python train.py --n_layer=14 --d_model=224 --norm="rmsnorm" --norm_place="out" --norm_eps=1e-05 --rope_fraction=1.0 --init_std_o=0.023 --optimizer="cautious_adamw" --lr_head=0.00551 --schedule="cos" --final_lr_fraction=0.03 --z_loss=0.0001 --dataset="wikipedia_en"
MLP neurons of a small language model. Each row is named by its layer, matrix (gate and up: input weights; down: output weights) and neuron, and shows model dimensions 160-223. Each number is 200 + 40 x the weight over its row's rms, rounded and kept within 0 to 999. A neuron's up and down rows have the sign that makes its largest values positive.
After each neuron's rows is what it responds to, as a language model described it from the Wikipedia text at the highest values.

L4.gate239,109,143,168,178,209,168,193,255,216,204,139,218,186,149,243,231,235,175,184,217,152,187,163,218,221,135,213,228,188,158,184,128,230,235,180,264,161,183,170,129,134,249,229,128,188,293,187,151,251,260,237,228,196,257,196,168,207,195,191,192,295,176,224,177
L4.up239,142,257,134,182,180,158,227,178,177,264,143,144,217,231,224,190,167,241,174,195,251,196,249,183,216,152,212,238,206,222,218,213,128,192,224,231,174,110,174,163,192,166,173,184,132,213,167,213,255,113,289,204,191,230,205,168,241,201,220,246,239,228,167,181
L4.down239,183,133,217,168,279,236,198,214,145,233,207,185,223,216,233,192,210,216,223,220,183,191,228,211,142,210,142,159,198,202,220,251,190,229,84,137,167,200,189,189,269,178,199,272,214,115,184,222,200,245,134,129,317,158,259,112,245,199,182,173,102,194,185,141
Responds to: Mid-word vowel fragments

L4.gate549,239,204,218,223,209,131,229,180,224,274,179,228,267,201,155,200,175,150,197,168,198,199,141,155,213,218,250,204,279,192,189,190,204,257,202,231,184,195,255,203,163,199,206,199,154,199,198,183,180,281,175,179,141,119,181,195,199,226,229,178,205,246,248,217
L4.up549,199,193,259,164,257,172,181,148,228,254,173,274,226,145,260,232,191,199,234,206,256,218,253,210,237,234,168,270,251,211,225,166,302,139,157,277,191,210,230,255,172,197,209,106,239,199,230,182,145,189,141,156,158,204,82,227,238,241,174,179,220,179,239,172
L4.down549,182,229,189,230,214,147,184,187,212,268,228,195,226,225,218,184,150,214,257,212,135,182,160,150,232,252,168,196,176,171,176,223,189,224,184,278,178,242,320,216,131,199,173,244,129,175,258,209,98,267,123,175,174,131,143,175,180,245,230,180,208,214,173,247
Responds to: Forms of "be"

L7.gate489,131,164,229,274,268,190,248,252,180,207,243,161,221,189,166,225,185,200,168,203,193,206,265,207,155,241,166,150,178,245,151,240,195,184,133,150,192,167,218,199,99,247,112,263,251,229,178,161,232,265,148,143,198,248,324,174,131,242,267,236,167,229,254,191
L7.up489,168,232,198,188,149,243,189,194,197,119,246,183,200,162,201,206,165,207,206,208,230,188,269,196,211,229,108,144,176,262,154,286,241,200,159,180,201,205,215,215,192,198,220,260,186,178,183,192,218,239,164,188,113,183,254,212,192,216,216,189,237,217,201,276
L7.down489,221,196,194,234,170,239,231,137,187,256,266,180,149,212,243,155,247,188,154,234,219,228,232,213,193,215,190,180,210,241,190,207,208,195,137,286,230,248,215,254,155,163,220,211,183,149,155,262,172,242,220,222,133,182,201,173,235,219,106,215,203,114,189,266
Responds to: Decimal point in numbers

L5.gate275,187,195,196,226,213,232,169,215,202,192,230,182,234,200,169,245,153,206,128,193,264,170,189,148,152,162,215,128,189,238,223,193,209,269,136,224,131,180,194,177,165,266,249,207,211,258,219,161,230,169,197,169,183,188,195,181,175,194,166,146,182,220,301,111
L5.up275,134,213,202,190,204,177,162,204,160,184,259,209,229,190,203,265,159,187,212,246,175,210,247,211,198,160,196,235,199,203,186,206,233,192,165,137,179,153,106,181,134,167,222,243,188,226,192,128,164,173,196,190,156,229,215,165,188,164,129,178,182,213,176,273
L5.down275,156,176,265,190,300,213,216,209,157,252,230,242,211,212,194,219,145,244,157,171,203,186,235,165,220,245,224,203,249,203,181,231,211,205,157,171,239,201,151,216,117,192,223,287,189,163,206,194,227,220,144,235,176,178,225,277,137,248,197,203,197,183,184,205
Responds to: Decimal points in numbers

L5.gate200,124,166,250,140,212,220,144,181,249,270,219,193,253,172,190,274,203,237,86,152,214,174,263,255,126,207,242,199,270,175,222,161,218,226,234,189,215,219,245,165,209,210,182,201,189,276,236,276,147,173,192,247,223,195,175,171,200,206,247,128,195,152,237,209
L5.up200,237,309,262,140,228,182,163,176,205,272,158,212,215,268,274,190,135,186,163,152,219,126,228,231,256,272,162,248,195,187,176,149,264,194,143,188,188,251,185,168,236,150,178,226,220,147,162,226,186,202,230,119,138,212,204,238,288,148,176,266,290,170,212,191
L5.down200,162,212,192,157,182,226,198,229,217,225,208,248,235,159,194,161,193,212,220,208,228,243,197,166,193,215,90,194,159,188,299,139,193,148,192,149,191,174,266,208,233,186,216,236,191,165,253,178,183,163,201,189,192,202,177,136,170,175,238,203,168,178,189,194
Responds to: Word-initial fragments re/be/en

L7.gate319,193,160,245,213,220,132,212,203,161,245,229,195,209,202,184,173,191,166,179,138,184,237,177,214,217,55,160,204,125,155,188,212,187,226,178,240,192,212,184,163,173,298,213,210,255,189,199,168,239,262,210,180,275,147,233,223,263,249,206,200,201,218,190,175
L7.up319,163,182,188,209,199,226,221,183,206,296,140,264,222,212,201,125,208,170,170,212,240,203,246,200,283,183,228,197,163,265,185,200,133,131,163,267,203,142,147,108,162,201,241,197,168,231,214,174,231,178,254,116,241,195,239,169,193,176,172,200,228,246,192,213
L7.down319,210,214,244,251,242,208,194,229,197,180,103,231,155,315,119,161,238,214,198,156,229,228,187,187,193,240,179,132,165,161,158,169,178,263,328,242,220,179,230,163,274,207,146,250,262,196,175,244,220,254,194,229,163,172,193,105,216,223,206,209,206,211,199,155
Responds to: Mid-word vowel syllables

L7.gate295,236,200,228,202,228,203,157,199,210,241,219,212,263,151,223,238,143,207,203,230,232,166,230,197,208,272,198,210,214,163,202,164,193,220,172,107,160,176,163,242,140,191,187,304,202,175,255,225,194,204,149,129,196,224,196,206,145,176,304,239,160,241,230,175
L7.up295,239,211,179,183,158,270,98,232,167,192,206,239,274,106,223,196,182,240,259,197,191,131,189,161,214,186,266,265,188,136,187,147,205,172,115,194,178,239,182,180,207,160,190,179,202,229,111,213,140,171,173,146,152,294,130,157,328,169,273,194,173,271,198,189
L7.down295,197,215,265,218,175,193,172,226,199,199,281,185,166,172,214,171,206,178,211,89,221,178,168,138,205,145,212,304,219,301,216,221,259,153,243,171,159,258,228,239,206,169,246,195,219,246,172,233,182,249,205,235,188,173,173,185,199,167,267,253,230,253,197,173
Responds to: Passive auxiliary before participle

L5.gate10,202,126,136,194,216,217,191,185,192,214,197,152,212,233,239,204,202,239,162,146,164,167,154,198,216,116,230,133,90,207,258,195,195,323,176,181,167,246,159,194,185,187,200,217,224,237,155,169,248,216,187,206,269,191,253,223,170,205,156,156,185,225,168,189
L5.up10,178,162,136,191,160,206,279,216,208,256,161,160,267,211,233,202,204,199,181,186,231,149,170,219,169,175,186,129,159,195,220,236,151,282,159,248,208,240,207,178,234,172,240,157,203,289,228,200,256,180,237,212,179,181,179,217,187,208,192,200,202,251,178,172
L5.down10,169,145,239,241,211,222,190,107,189,202,233,207,168,233,196,163,217,197,167,223,195,136,261,266,161,142,170,202,148,203,242,118,161,218,201,224,253,244,224,175,214,196,162,194,254,170,179,155,174,231,173,212,185,188,276,163,175,232,167,203,268,235,225,216
Responds to: Mid-word subword fragments

L4.gate230,153,130,227,178,192,174,163,168,198,251,248,242,182,200,163,269,204,171,124,284,125,153,236,94,155,214,266,201,230,218,145,148,189,276,141,197,179,182,268,223,189,156,239,163,165,274,206,178,203,212,184,180,200,141,219,158,178,146,282,166,199,178,210,219
L4.up230,204,192,185,183,236,228,199,216,189,216,202,166,244,220,104,192,203,204,265,218,191,188,245,239,175,248,211,206,273,249,178,209,240,204,172,190,206,168,225,180,126,202,187,219,203,210,226,197,215,125,209,238,159,194,202,170,110,192,222,191,204,260,271,190
L4.down230,140,248,196,171,215,187,264,158,205,187,242,189,168,197,237,155,171,243,213,238,207,185,204,129,168,214,211,191,196,198,211,264,199,185,179,264,242,179,124,134,177,195,176,246,234,168,207,159,237,170,206,189,182,251,168,279,102,130,235,213,221,175,227,194
Responds to: Token after numbers